config.yaml
num_hidden_layers: 8
num_attention_heads: 5
num_key_value_heads: 5
hidden_act: "swiglu"
norm: "rmsnorm"
bias: "none"
max_seq_len: 256
MLP neurons of a small language model. Each row is named by its layer, matrix (gate and up: input weights) and neuron, and shows model dimensions 48-111. Each number is 128 + 24 x the weight over its row's rms, rounded and kept within 0 to 255. A neuron's up and down rows have the sign that makes its largest values positive.
A block is one neuron, or neurons of one layer that tend to fire together. After each block is what it responds to, as a language model described it from the Wikipedia text at the highest values.

L4.gate382 [146 157 175 149 147  88 123  96 125 101 110 119 111 117 156 158 149  94 161 123 128 109 121 122  84 117 122 149 129 133 104 120 116 122 113 143 106 133 118 141  98 145  89 144 144 142  99 105 158 150 142 114 175 112 144 125 105 162  75 142 138 132 132 128]
L4.up382 [114 130 139 119 104 157 132 146 119 132 119 137  98 141 118 110 113 117 141 136 139 127 144 139 155  98 166 121 109 117 118 127  92 115 101 131 147 149  93  95 121 202 116 119 112  99 121  96  90 112 121  93  97 126 111 137 146 129 186 139 133 117 126 171]
Modifier after indefinite article. Adjective-like modifiers right after "a/an", often the last piece of a split word: lov-ely, terrif-ying, stand-al-one, large, marked.

L5.gate167 [140  89 149 141 134 118 166 115 107  97 126 164 104  63 123 141 103  91 137 118 124 159 145 121  97  76  97 102 150 120 107 113 151 123 137 115 151 154 111 125 107  95 138 139 133 103 160 113 117 145 122 105 165 117 126 139  97 145 113  93 170 147 110 140]
L5.up167 [177 107 122 179  72 159 114 113 114 117 142 136 155 131 141 129 123 119 122 130 147 169 156 159 156 179 115 155 107 170  91 129 117 121 123 130 153 106 157  87 120 130 124 131 131 104 133 149 110 126 148 162 105 143 145 134 144 103 116 144 106 115 126 126]
L5.gate202 [164 100 151 112 131 145 164 136 152  17 144 134 151 150 142 128 103 114 165 109 154 151 120 140 130 121 117 148 149 137 151  65 147 127 131 137  93 117 122 102 100 124  97 160 138 124 125 113  91 143 148 122 136 122 120 145 131  92 178 132 121 142 101  94]
L5.up202 [170 107 104  97 135 143 163 129 136  95 106 149 142 135 133 134 102 116 119 145  76 130 117 124  86 145 106 115 140 119 102 131  84  92  93 109 125 106 133 140 161  93 141 140 157 112 138 132 153 140 142 108 120 150 131 121 124 100 101 168 165 120 165 140]
L5.gate215 [171  76 182 127 133 134 101 143 118 150 109  97 153 154 154 147 104 130 160 128  95 142 155 154 135 118 153 124 159 153 151 152 132 111 143 120 123 116 126  96 135 120 166 117 151  91  54 127 114  79 124 119 116 136 143 146 168 141 148 113 152 105 120  87]
L5.up215 [116 106 127 152 153 169 101 147  86 138 104 108 136 151 154 109 172 129 135  88 136 135 112 153 156 118 111 132 162 104 104 168 109 125 110 122 130 167 145 112 160 125 112  93 156 147 119 106 175 142 184 120 136 110 165 117 106 128 114 137 174 135 135 154]
L5.gate248 [134 101 123 132 109 121  69 133 122 134 162 104 137 155  66 157 147 129 144 113 119 163 171 129 111 148  80 121 167 128 127 152 106 104 113 118 125 134 142 149  92 143 165 137 125 144 138 134 169 110 122 100 142 107 185 149 138 143 154  98 156 107 104 110]
L5.up248 [149 101 133 118 138 140 176  90  84  91 128 105 115  88 146 157 122 186 136  90 113 103 106 182 127 145  99 133 153 133 160 164 106 105 112 108 148 124 137  82 175 143  99 156 125 152  84  84 141 120 112 180 137 103 110 121 110 118 152 121 159 121 125 137]
L5.gate252 [112 143 153 106 129 143 136 108 160  93 154  99 163 135 141 133  74 103 104 107 172 103 151 110  89 120 178 138 137 133 151 130 145 128 115 120 109 115 134 119 143 141 133 112 128  90  98 138 180 101 135 134 150 106 108 167 174 131 153 154 112 137 151 100]
L5.up252 [ 94 153 141 116 120 139 122 158 147  95  98 117 149 127 138 159  89 120 101 116 157  94 115 127 123 112 137 142 115 151 126  94 146  82 130 144 124 133 155 129 117 147  81 125 130  88 153 163  56 126 137 117 122 165 122 112 140 134 142 175 155 133 163 149]
L5.gate318 [104 136 150 110 108 161  97 124 146  86 114  82 140 133 136 129 114 124 141 101 144 135 126 150 102 144 126 128 167 119 143 131 140 145 153 118  99 111 118 143 121 131 113 173 172 114 131  95  79 149 117 131 148 155 167 194 139  78 156 103 122 130 117 133]
L5.up318 [160 193 132 122 143 162 121 165 149 134 114  98 109 106 103 170  99  99 132 108 103 150 120 124 101 173  92 101 151 109  97 136 166 143 144 103 146 143 153 119 129 130 162 134  91 140 106 155 127  94 139 107 107 125 106 107 114 117 120 163 140 137  97 125]
L5.gate439 [145 121 132 110 120 109  97 135 167 110 135 119 141  98 115 152 136 147 139 121 119 128 161 127 100 166  77 148 100 105 143 152 135  95 143 179  85 130 147 149 112 137 116 133 156 127 109 132 172 131 160 105 105 110 167  93 133 121 150  69  86 129 132 113]
L5.up439 [111 129 114 114 146 121 107 172 128 133 143 109 100 117 109  96 163 127 116 119 120 132 102  74  82 139 100 119 111 140 142 123 150  83 155 147 130  95 168 120 138 115 138 149  74  83 143 122 136 128 125 111 126 136 134 107 145 129 133 113 196 119 130 117]
L5.gate448 [164 111  62 106 109 120 120 125 133 132 152 112 154 133 137 155 145 128 132 112 115 130 126 146 110 151 123 177  92 117 169 113 157  85 103  96 137 172 122 170 109 149 171 112 152 105 166  74 129 106 128 114 120 134 139  74 123 112 166 141 160 144 154 144]
L5.up448 [153 109  97 122  76 136 117 134 142 115 139 146 113 114 169 156 114 140 142  88 126 120 165 103 106 148 116 169 116 140  82 126 119  95 120 123  93 124 133 158 133 122 116 108 138 109 122 144 133 121 108 140 126 114 121 127  94 123 155 170 126 133 185 141]
Clause-ending commas. Commas (often fused to a word ending like ed, s, ly) closing a main clause before and, which, but, including, e.g. won the lawsuit, but.

L3.gate110 [129 125 143 130 136 154 138  85 102 147 150 156  87 117 102 112 134 128 135 147 156 102 148 153  95  84 159 135 159 113 120 128 177  80 117 145  84 121 106  98 134 126 118 104 124 141 140 137  67 156 142 129  95 110 127 141 195 124 104 140 137 167  75 161]
L3.up110 [100 180 117 149 156 149 109 137 114 116 149 116 102  96 144 111 124 125 109 150 143 113 156 150 139 118 140  87 113 137 141 147 139  82 116 148 125  97  99 138 133 162 111 170 139 149 163  79 133 136  67 160 159  69 122 119 181 147  92 100 165 115 140 144]
L3.gate165 [108  95 142 106 104 156 105 129 106 126 170  99 131 146 126 122 121  95 116 139 128 137 166 128 168 142 146  71 113  82 139 109 135 126  97 102 130 132 148  98 148 149 120 168 142 127 123 115 134 124 131 114 114 113 151 122 110 108 137  77 134 133 165 121]
L3.up165 [130 127 132 136 120 124 122 101 125 111 121 116 163 121 116 103 158  93 105 109 129  90 132 155 123 122  88 121 121 105 170 151 155 105 123 134 120 125 114 111 130 158 127 156 135  90 148 106 155 144 152  94 137 143 143 106 143 110 106 129 121 138 158 144]
L3.gate183 [129 127 168 116 111 117 129 141 129  84 105  87 147 171 124 101 119 111  75  93 136 100 119 122 136  73 132 125 134  75 166 145 146  90 180 116  76 130 148 113 103 143 104 139 120 147 155 118 133 125  94  58 116  72 131 164 142 122 141 116 121 108 114 129]
L3.up183 [124 123 106 125 109 162 123 136 179  69  95 150  76 135 104 136 158 145 128 136 174 143 121 111 129 116 148 111 164 135 153 145 168 120 106 123 106 126 192 127  79 148 124 109 134 134 124 141 105 120 113 128 127 149 133 135  82 166 112 141 126 131  93 119]
L3.gate205 [100 156 143 122 150 112 102  95 146 106 110 157 143 101 121  62  75 105  88 126 117 136 160 125  98 147  91  93 130 110 123 128 141 123 142 149 133 106  90 107 123 128 152 127 162 146 125  98 132 153 118 124 158 106 153 144 121 126 111 127 157  73 132 104]
L3.up205 [138 136 111 121 119 104 154 136 117 132 137 122 129 143 151 111 144 139  99 139 121 159 122 147 118 116 158 127 121 117 124 111 100 161  72 130 132 133  70 146 116 148 132 139 137 154 116  80 116 156 138 136 160 152 105 159 133 145 134 131  92 136 119 178]
L3.gate351 [112 152 158 126 116  81 133 110 120 103 141 107 127 119 158 124 125  99 120 119 126 105 136  92  70 134 112 133 133 164 150 153 210 110 145 123 122 104  88 141 152 136  96 143 136 104 135 136 150 102  96 130 118 148  95 167 161 124 140 103 141 110 171 134]
L3.up351 [ 87 155 126 127 134 118 119 137 122  87 146 134  91 120 134 152 152 110 156 129 158 149 104 138 156 167 164 135 181 135 145 134 109 129 149 122 137 101  84 103 119 187 106 108 130 156 130  94 126 123 105 129 158 114 110 122  84 177 114 143  95  99 136 164]
L3.gate433 [ 95  86 149 116 103 137 129  99 136 141 106 148  84 142 112  90 130  84 111  89 169 121 133 124 132  91 110 134 130 167 150  97 150 157 132 123 107 121 114  89 126 176 139 156 120 141 124  78 115 151 121 122 107 146 150 124 134 144 103 136 177 119 146 154]
L3.up433 [114 126  86  87 147 164 145 150 116 117 115  98 109 150 173 144 128 124 121 151 140 202 142 128 147 123 142 109  92 121 116 109 116 144  63 115  66 136  76 158  97 125 111 168 166 107 122 140 122 153 120 151 106 119 116 132  96 161 117  86 161 157 144 129]
L3.gate480 [ 95 158 157 128 127 155 139 131 153 132 140 120 122 212 166 158 115 116 128 144 143 116 137 111 146 135 118 133  99 132 120 132 149  89 102 115 152 112 112 110 100 108 144 197  94  85  91 120 118 125 137 133 149  94 175 138 128 113 143 129  89 157 144 126]
L3.up480 [111 139 105 137 151  79 143 140 108 135 151 140 131 139 125 137 142 111 104 128 126 140 143 125 108 115 135 133 120 119 110 144 124 116  77 116 128 153 115  68 107 104 136 174 140 104 134 115  90 114 139 153 119 125  75 142 135  85 142 105 143 140 143 129]
L3.gate536 [111 175 148 181 160 112 130  88 119 131 152 150 138 127 137 151 145 107 101 121 122 137 144 138  88 153 146 164 121 113 115 159 152 121 123 133 138 142 102 113 146 148 105 160 154 156 148  86  92  86 132 121 143 115 154 152 121  79 121  96 140 133 101 103]
L3.up536 [ 82 108 105 154 132 123 153 136 116  63  87 135 117 148 143 103 111 109 156  84 159  96  98 140 133 126 150 130 144 148 169 123 135  95  98  95 106 141 139 104 181 136 125  95 109 125 129 130 150 151 121 102  94 126 146 144 135 161 103 108 100 132 108 123]
Word-completing suffix pieces. Final subword fragments that finish a word split into several tokens, often evaluative adjectives, e.g. outspok-en, euphor-ic, prohib-itive, sarcast-ic.

L5.gate6 [120 111  84 133 117 138 125 134  94 131 153 148 103 139 133 106 125 151 111 156  99 176 118 133  96 103 116 119 151  99 140 122 154 132 135 146  97 163 134 120 103 137 136  90 137 118 134 125 120 217 100 105 154 158 159 185 158 105 134 177  90  85 106 104]
L5.up6 [117 146 156 126 161 169 140 116 109 132 114 123 140 137 127 135 129 112 109 129 130 149  91 160 146 178 105 112 137 158 126 119 165 175 105 118 125 105 127 107 106 142 120 129 120 125 119 144 127 138 111 112 132 132 132 127 157 153  96 149 119 149 153 135]
L5.gate19 [125 112 119 122 175 151 111 134 112 157 159 111 127 149 160 107 132 164 158 105 113 151  94 134  90 126  88  84 147 116 121 114 135 115 175 106 119 135 145  73 130 158 164 156 104 119 133 187 111  83  80 115 133 121 149 134  93 109 141 156 158 150 156 107]
L5.up19 [140 113 151 139 122 136  89 130 128 124 165 118 164 137 153 107 184 146 150  59  81 142 150 128  86 126 147 127 113  99 100 125 122 173 167 136  93  83 119 127 137 160 176 134 129 122 112 124 114  84 142  63 116 120  92 106  93  99 118 161  93 140 154 138]
L5.gate67 [167  97 155 111 122 119 154 128 111 138 154 167 124  92  84 153  85 105 103 127 152 153 150 120 111 163 120 184 100 137 110 137 128 174 131  86 157 130 146 144 162 150 146 155 116 106 126 181 124 153 125 160 160 125 115 113 146 159  96 150 130 164 144 179]
L5.up67 [115 134 161 142 154 126 145 110 108  84 135 131  83 152 120 107 106 110 166 152  83 132 114 152 130 136 124 152 144 177 134  99 107 156 170 128 170 101 106 107  67  93 150 122  96 109 158 167  99 118 163 137 107 115 132 119 153 144 128 133 140 106 142 126]
L5.gate72 [100 170 124 162 140 172 160 165 157 101 133 141 128 134 129 136 112  95 146 110 166 108 139  86 129  80  92 156 180 118 144 115 133 132 130 122  82 118 129 138  96 128 116 147 171 133 159 144 107  92 123 150 141 101 140 115 124 101 116 115 173 139 113 141]
L5.up72 [ 92 116 139 161 134 119 136 143 175  88 122 124  84 101 141 139  92  83 159 141 158 168 139 108 107 122 133 144  65 106  89  97  87 107 128 126 103 111 126 136 136 130 141 135 128  96 124 154 103 138 113 110  73 151 121 128 146 106 144 104 125  97 157 139]
L5.gate126 [126 151 152 115 110 132 124 145 148 139 155 128  79 131  94 100 115 122 130 123 171 135 142  93 109 128 123  93  88 177  83 109 122 115 139 120 177 134 106 138 138 147 121 175 112 121 123 178 114 122  99 142  94 139  93 123 122 119 105 127 142 129  96 138]
L5.up126 [161 120 125 157  98 119  98 152 134 139 131 128 169 141 106 104 144 144 147  93 121  79  95  91 118  60  99  87 112 161 129 110 138 106 125 139  91 135 132 125 155 125 115 128 132 102 138 129 159 138 105  99 119 119 149 139 112  92 122 110 127 142 167 128]
L5.gate236 [ 99 123 165 100 134 113 126 150 163 143 145 129 120  91 108 161  84  94 146 124 152 162 139 114 167 115  96 139 137 129  79 110 125 135 134 115 132  79  84 127 131 111 139 142 133 153 144 134  69 136 141 110  77 155 133 106 134 120  97  94 125 106 179 107]
L5.up236 [117 110 115 102 155 138 135 148 123 150 115 112  91 124 119 166 119 150 148 113 164 197 153 133 145 129 141 111 168 109  69 138 147 140 160  66  84 123 120 139 102  96 134 132 105 153 129 103 133 122 129 151  99 131 172 142 107  72 125 107 161  91 118 137]
L5.gate472 [ 96 107 138 156 153 143  84 139 111 150 126 159 103 138 103 134 124  90 141 127 155 150 123 108 131 117  93 143  95 118  97  75 149 140 163 109 126 159 124 102 113 108 146 120 143 126 130 134 127 131 120 118  89  91 150 100 103 119 154  69 137 159 134  81]
L5.up472 [113 145 123 106 139 147 108 157 145 143 128 176  85 104 141 120 132 154 124 136 122 127 143 124 112 110 118 134 106 119 109 135  85 164 117 118 140 147 128 134  90 163 134 126 138 134 106  96 124 105 137 140  99 121 156 139 197 140 136 135 130 120 151  83]
L5.gate575 [137 123 116 122 166 150 122 111 136 158 164 168 140 166 121 101 126 162 124 129 145 139 140 125 103 126  97 154 100 162 132 147 126 117 137 103 118 150 129 102 112 157 121 168 142 164 114 162 102 145 124 127  93 140 132 132 124  80  85 149 140 126 135 171]
L5.up575 [146  94 118 127 115 210 132 114 141 117 130 155 162 131 110 131  92 124 168 125 179 113 126 130 140  93 122 138  87  92 123 126  99 127 126 163 133 126 142 115 132 128 125 170 123 140 122 117 120 144 109 107 149 178 145 159 112 106 123 175 135 173 137 135]
Mid-word proper-name pieces. Interior or final subword pieces of foreign or unusual proper names (places, people), e.g. Noemf-oor, Jiquipil-as, Logroñ-és, Karlsru-he.

L3.gate15 [210 128 134 148 104 114 176  94 146 144 107 123 131 117 134  93 114 140  79 135 130 151 141 138  45 144 140 126 160 135 121 118 107 158 132 130 113 189  98 141 148 139 131 121 157 137  94  91 154 109 153 153 139 111  91 129 152  99 124 124 107 115 125 119]
L3.up15 [160 171 125 128 103 114 135  66 148 132 170 148 145  92 144 122 174 125  93 136  92 125 133 148 113 124 172 158 158 114 159 100 111 179  95 156 130 141  78 152 143 128 161 109 107 122  98 151 142 122 110 130 161 104  89  86 159 132 117 128 117 151 125 148]
L3.gate181 [143 117 126  78 137 122 120 111 124 112 102 100 131 147 106 131 138 136  94 136 133 105 119 116 141 176 103 108 123 156  89  97 151 115 137 129 140 111  99 176 185 127 138 135 107 136 126  87  83 129 149 128 122 125 151 164 122 113 138 138 137 110  86 126]
L3.up181 [ 88 129 130 144  84 115 109 133 107 100 103  93 142  93 150 165 116 118 120  81 131 105 125 128 131 107 158 139 142 124 161 116 125 107 102  76  86 107 109 115 136 124 127 131 134 161 136  97 136 142 134 111 105 144 144 121 136 133  87 175 141 149 117  90]
L3.gate209 [115  96 114 126 151 149  98 166 149  68 164 148 107 141 130 130 148  98 118 129 148  94 164 172  97 150 117 171 123 106  81 125 162 137 119 102 128 138 134 144 117 149 146 147 125 150 115 119 144  62  97 130 150 130 122 150 141 111 135 128 165 144 117 131]
L3.up209 [141 106 118  93 127 111 146 139 120 109  85 128 145 156 158 135 150 155 160 100 131 124 112 132 133 128 106 139 104 153  78  84 116  97 129 109 117 113 176 109 142 121  81 159 128 123 143  98 108 122 102 100 128  99 181 114  86 110 183 154 170 111 171 183]
L3.gate310 [105 131 110 142 125 149 180 110  92 113 103 105 123 119 150 145 103  71 119  93 155 113 158 132 127 157 123 117  82  78 131 130 145 125 115  90  90 100 163 172 102 163  99 138  85 115 142 114  78 109 172 163  94 116 165 137 137 118 128 109 169 141 100 140]
L3.up310 [125 150 145 115 116 175 175 162 167  90 108 115 133  76 137 138 119 129 114 137 111 102 153 162 117 136 159 100 123 121 152 155 110 112 144  95 152 144 126 151 148  91 123 132 144 135 102 117 119 156 133 135  96 122 136 140 108 127 145  81 110 118 132 115]
L3.gate329 [151 102  76 107 177 125 103 134 152 142  82 130 140 138 127 116 134 143 129 117 170 125 140 121 113 107 141  93 177 127 144  84 140 136 140 115 133  87  90 100 141 127 146 144 149  89 140 144 170 117 172 106 131 131 147 140  90 134 105 118 152 163 131 118]
L3.up329 [116 132 133 134  77 134 157 162 119 134 156 154 139 109 106 163 100 112  88 119 131 124 148 159 104 143 100 127 132 132 179 128 140  84 151 158 161 171 101 163 127 167 156 132 129 187 144 103 115 147 138 157 124 149 110 138 194 114 127 116 110 107 133 133]
L3.gate348 [163 141 135 149 122 141 199 146 105 133 113 130 175 165 123 148 107 114 139  91 132 109 130 146 142 131  81 135 106 153 151  91 162 125 102  94 115 120 172 110 143  94 151 150  92  92 155 109  95 139 152 101 145 139 145 118 124 126 171  93 123 183 110 112]
L3.up348 [ 37  95 110 131 136 121 109 145 148 121 120 117 114 130 133  92 128 101 106  98 135 163 159  84 146 110 157 164  87 132 163 135  82 105  91  85 128 141 159  95 138 101 140 119 128 131 108 143  95 171 114 139 137 115 139 145 112 120 117 135 145  91  64 100]
L3.gate512 [112  92  91 143 119 106 132 120 115 163 143 121 178 151 132 148  94 127  90 131 135 149 129 133 149 164  82 136 135 129 116 132 140  93 132 127 115 105  94 177 109 190 134 142 119 145  91 119 138 148  87 139 145 111 156 110 115  66 153 157 127 176  96 125]
L3.up512 [101 170 113 128 112 114 170 139 111 135 108 148 139  89 146 120 122  76 145 147 175 162 135 167 126 107 121 126 109  96 122 160 146 114 143 134 143  90 112 108 129 177 119 106 147 147 143 128  99 151 150 129 129 146 101 148 153 101 132  80 132 147 104 188]
L3.gate631 [ 95 113 124 127 113 143 172 111 136  65 104 131 165 122 182 178 121 135 171 147 148 111 121 170 135 138 125 180 142 141 145 129 130  68 170 135 118 166 136 132 107 134 135 161 168 116 105 140 163 106 154 157 131 154 120 139 129 132 142 131 125 108 111 121]
L3.up631 [136  80 134 108 143 178 115 111 117 129 127  75 190 165 121 145 120 105 147 151 144 115 138 136 150 134 108 125 151 100 107 104 147 111 140  94 110 111 146 138 114 125 122 143 134 130 133 100 158 130 136 120 129 161 111 135 133 131 115 105 125 106 108 135]
Comma after noun phrase. Tokens that finish a word or noun phrase and carry the following comma mid-sentence, as in textbooks, Europe, June 2, or plurals.

L3.gate63 [134 153  75 139 115 154 143 119 134 128 142  91 132 140 125 132 130 136 107 112 121 162  97 155 136 126 129 100 129 136 124 126 151 157 171  90 112 126  89 114  71 127 136 116 132 109 118 153 149  75 162 113  87 101 119 141 128  96 130 169 140  77 121 156]
L3.up63 [161 113 134  91 144 122 118 158 171 128 169 127 116 175 138 162 129 122 152 120  87 101 103 125 178 151 104 132 140 122 139  81 118 122 139 170 149  71 169 126 121 159 106 135 118  97 134 119 101 101 160 157  99 144 129  97 144 138 131 122 126 125 121 120]
L3.gate65 [115 124 139 126 101 153 127 135 152 114 121 107 150 123  89  98  89 141 141 131 132 187 153 110 141  98 163 128 150 106 122 137 131  90 114 127 134 100 145  82 155  93 131 138 109 141 176 131 157  45 157 116 109 163 124 136 138 154 120 116 182 126 155 168]
L3.up65 [160 152 152  99 133 136 108 132 125 143 132 149  76 142 116 160 144 109 124 104 151 165 140 132 138  87 128  97 109 106 122 105 120 109 129 103 127 126 113 135 130  96 136 166 157 139 138 141 127 186 140 173 145 149 124 133 122 105  92 131 100 179 116 146]
L3.gate215 [114 122 133 104 183 145 106 116  97 121 147  97 135 146 134 114 122 121 113 102 142 105 103 144 114 141 102 112 111 129 125 147 119 113 109 138  73 166 111 101  97 137 112 129 143 132 163 107 136  96 129 137 111 112 131 123 202 117 148 122  71 114 144 145]
L3.up215 [147 119 148 118 135 147 159 136 110 148 112  98 112  77  82 123 119 149 114  88 149 129 149 142 101 120 109  99 129 143 120 154 105 164 109 102  94 133 125  90 154 137 111  99 123 139 123 175 112 115 121 101 106 173 164 109 172  97 170 157 123 140 159 127]
L3.gate235 [ 94 145 133 105 146 129 124 150 107  93 101 116 113 170 111 126 111 117 135 138  89 159 108 122 144 169 123 125 149 123 124  89 157 133 144 105 125 117 105 118 144 110  96 100 139 128 154 127 121  75 177 150 132 124 130  98 127 132 116 137 170 116 156 125]
L3.up235 [148 131  82 161 151 166 109 126 108 159 113 131 129 159 182 123 101  97 160 131 128 123 106 130 151  96 103 152 106 128  66  95 113 111 143  96  75 149  77 131 132 169 142 101 123 115 142 171 131 165 110 116 154 113 138 150 104  81 123 179 159  95 137 117]
L3.gate279 [136 150 130 110 113  88 109 143 104 126 167 143 114 102 139 122 138  84 153 178 147 139 149 112  98 130 159 144 102  89 118 130 133 172  99 121 141 138 115 143 109 135 139 131 156  99 138 176 187 181  91 143 103 158 117 129 129 115 129 150 135 107 128 112]
L3.up279 [126 152 167 165  98  96  98 141 119 101 140 121 129 119 136  89  90 163 161 142 127 145 148 113 113 148 138  72 116  90 114 124 140 126 135  82  66 146 148 166 127 146 125 161 135 128 168 156 116 116 131 133 152 116 136  61 136 115 103 131  99 150 128 149]
L3.gate359 [125 144  95 139  93 124 129 108 129 109 123 163 142 143  83 124 156 107 171 118 106 111 110  77 123 107 127 106 130 133 124  91 104 120 131 112 107 136 130 123 108 126 137 161 102 137 146 148 180  94 157 124 147 133 159 139 123 128 135  97  75 116  98 138]
L3.up359 [140 129 116 146 113 123 150  93 121 131  99 117 125 100 107 150 131 146 143 103 145 149 135 131 125 127  95 112 114 160 125 172 115 164 126 131 145 181  83 132 105 193  80 109 136 138 113 123 153 120 167 132 150 171 110  83  97 125 127 162 129 124 140  97]
L3.gate388 [157 118 130 154 154 140 135 110 121 113 114 106 103 160 147 117 136 125 162  98 125 117 158 115 127 107  97  60 169  76 101  95 144 144 106 153 104 122 142 141 120  99 138 127 121 113 160 106 156 108 152 109 151 117 145 113 119 119 137 104 101 128 136 148]
L3.up388 [135 147  97 179  85 170 146 118 126 101 145  98 152 137 108 120 112 133 125 109 112 173 151 145 127 161 124 100 172 112 140  93 132 140 126 105  99 115 130 149 113 141 127 147 129 117 157 120 166 125 149 132  97  96 136 135 120 140  96 148 131 120 153 172]
L3.gate437 [185 111 132 113 155  82 155  72 105 106 139 141  89 125 116 141  83 147 153 121 155 145 127 134 124 122 108 147 105 143 122 152 179 172 115 125 110 132 139 144 141 167 106 141 130 117 154 141 164 116 150 121 113 112 140 145 142 117 129 171 134 134 112  95]
L3.up437 [108 101 150 109 106 172 115 102 111 127 156  77  84  84 159  95 140 126 114 138 159 113  98 122 147  86 106 161 123 137 210 104 139 144 133 111 130 150  81 107 118 172  87  94 117 155 112 134 143 142 146 156 140 136 161 118 110 136 160 158 112 182  97 119]
Final name-word fragments. Last subword piece completing a multi-token proper name, mostly Slavic surnames and foreign places, such as Lomonos-ov, Karlsru-he, Helsink-i; occasionally -ly adverb endings.

L5.gate10 [125 134 129 139 102  82 135 150 123 139 140 100 114 163 117 141 133 116  85 160 128 151 107 141 124 119 138 147 165  95 142 125 122 125  73 115 125 101  75 125 139 120 126 124  87 126 127 143  83 108 135 129 116 124 122 145 109 106 119 105 116 161 157 150]
L5.up10 [140 138 155  99 140 105 136 148  95  98 113 205 197 111  80 115 114 122 150 146 133 138  55 120 132 134  92 148 134 152  70  94  71 159 116  95 135 148 127 124 115 113 137 132 154 155 110 124  99 111  79 136 122 139 117 113 117 139 189 125 127 128 121 130]
L5.gate128 [ 69 146 141 144 140 148  98 138  98 106 138 150 115 136  95 118 184 140 118 132  89 106 161 111 134 140 156 104 126 120  92 116 168 136 134 130 127  81 158  97 106 125 160 151 192 119 150 139 117 177 109 155 145 122 130 153 133 139 122 155 145 109 147 160]
L5.up128 [122 122 110 172 141 101 159 123 100 104 145 120  95 198 139 126  89 109  97 135 117 119 104 105 146 104 142 112 124 130 169 150 149 110  83 111 107  91 151 132  93 116 153 147 175 117 130 117 103 129 134 121 136 102 135 148 118  86 139 132  80 122 139 143]
L5.gate197 [129  78 150 132 121  63 126 108 158 127 141 113 128 134 139  79 135 134 138 139 119 132 112 139 145  95 137 132 136 141 125 107 186  65 145 159 116 157 110 128 100 189  92 157 147 117 164 142 151 106 108 134 162  99 156 171 125 126 111 126  85 140 144 104]
L5.up197 [110 181  89 104 124 117 148 105 160 147 161 172 107 153 152 161 107 114 123 134 118 122 124 182 122 124  89  85 131  90 124 155 106 128 124 158 123 157 128  90 132 110 118 102 122 164 101 114 149 116 152 127 115 120 173 113 163 140 123 196 104 120 119 131]
L5.gate220 [ 95 138 148 149 156 120 111 141  95  99 151 128 143 132 131 122 135 120 109 102 152 112  79 127 116 127 110 119 108 107  98 108 140 153 123 156 153 148 124 143 129 141 111 110  99 167 105 140 125 136 123 144 130 127 140 186 151 170 116 110 128 145 120 135]
L5.up220 [119 139  83 194 111  98  95 103  87 101 176 124 122 163 152 125 115 115 136 101 127 137 148 137 152 160 138 180 158 106 120 138 122 160 136 127 134 157 143 180 197 142 124 131 150 101 119 139 111 144  97 140 141 104 154 102 112 136 156 118 129 178 106 124]
L5.gate378 [ 79  94 118 204 121 137 141  88 123 101 110 137 101 135 176 157 136 110 172 125 133 156 100 120 147 104 120 137 153 109  87  96 195  92 100  93 104 142 150 155 101 135 128 108 121 126  98 121 174 103 157 142 138 139 144 149 136 139 184 163 128 183 140 170]
L5.up378 [122 125 119 185 162 110 110 114 136  98 130 112 132 145 126 157 144  81 130 136 113 122 163 133 136 105 107 134 145  78 117 152 193 155  88 120 116 159 121 134 128 109 112  88 105 126  86 133  92 103 204 111 124 126 124 147  96 117 142 108 104 149 134 136]
L5.gate495 [138 142 142 107 134 131 139  83  81 139 164  76 131 160 144 112 156  97 113 135 136 143 127 102 158 115 112 137 177 130  99 100  99 128 119 127  97 148 161 117 146 128 125  93 147 151 120  95 137 116 129 115 128 119 118 134 143 125 142 127 155 123 126 144]
L5.up495 [118 146 115  63 170 149 131 137 122 154 128 136 161 122 107 148 154 144 118 150 125  76 111 143 130 122 143 120 137 175 140 120 135 112 124 170 131 161 143 136 148 145  96 117 119 123  96 109 124 132 139 159 147 100  87 165 122 120 154 185 160 122 138 124]
L5.gate579 [109 114 136 128 199 108 134 128 104  62 132 143 120 147 145 151 113 143 128 124  96 105 148 120 142 140 168 127 140  93 105 159 149 178 114 139 152 143 120 115  83 174 133 126 183 118 148 130 115 104 132  95 132 114 121 151 136 136 119  93 112 154 126 190]
L5.up579 [138 106 154 128 119 145 141 133 107 144 163 165 136 134 111 113 141 129  97  87 129 104 104  98 122 165 107 143 136 182 101 151 143 113 115 134 137 125  95 102 145 140 118 110 141 115  98  83 101 162 111 142 124 157 125 157 124 145  98 160 135 128 181 142]
L5.gate635 [129 136 157 155 116  99 129 109 124 104 135 101 133 135 119 133 120 116 115 143 141 147 123 130 139 141  96 106 127 124  89 127 107 142 123 122 142 133  62 113 103 111 116 156 162  59 138 140 115 125 104  84 115 134 112 165 143 157  87 154 138 137 163 101]
L5.up635 [ 98 114 122 136 138  85 122 112 113 110 142 169  92 141 146  98 136  91 105 130  77  78  94 116 112  86 146 142 129 145 118  89 129  95 121 173 147 137 138 122 170 162 131 142 109 142 132 156 123 133 142 119 148 118 139 113 112 132 192 171 123 124 104 105]
Prenominal modifier endings. The final piece of an adjective or modifier after a determiner and before its noun, such as we-ird, updated, first, or "and" joining two modifiers.

L4.gate291 [121 106 106 129 132 136 132 109 123  86 133 115 108 136 116  64 141 106 137 106 143 159 158 111 128  96 135  87 133 157 112 111 120 140 154 111 123 104 102  90 125 137 105 106 124 138 136 148 115 133 132 152 123 127 140  90  95  91 145 118 133 154 154 114]
L4.up291 [ 68 108 154 121 163 109 166 161 157 117 147 136 116 106 130 132 135 143 173 166 164 104 139  98 145 126 124 153 108 136  95 100 109 101 139 114 127 110  75  93 123 159 132 132  84  94 153 129 105 142 118 173 119 148 144 121 138 120 127 131 108 138  93 145]
Mid-word foreign name pieces. Short consonant word pieces (d, g, t, it, ig) inside foreign or uncommon proper names, often after accented letters, e.g. Städelsches, Heidegger, Grodno.

L4.gate183 [ 92 110 142 136 116 114 150  73 165 143 129 118 108 122 123 119 119  98  79 121 141 119 157 120 125  85 104 148 152 165 106 122 133  94 107 118 129 128 162 131 130 119 149 192  91 130 114 117 125  93 127 123 110 147 165 127 136 108  70 107 157 127 138 137]
L4.up183 [152 158 132 110 111 151 108 139 114 143 125 129 118 102 152 173 124 165 136 103 153 137 160 145 148 146 140 137 148 116 131  93 112 144 126 130 170 138 133 162 159 133 137 107  94 123 105  95 160 110  82 130 115 105  78 164 148 150 192 131 165 145 118 147]
Clause-ending punctuation. Commas, parentheses and dashes right after a name, foreign term or word that ends a phrase, e.g. Jutro, 谷薇麗, Turku.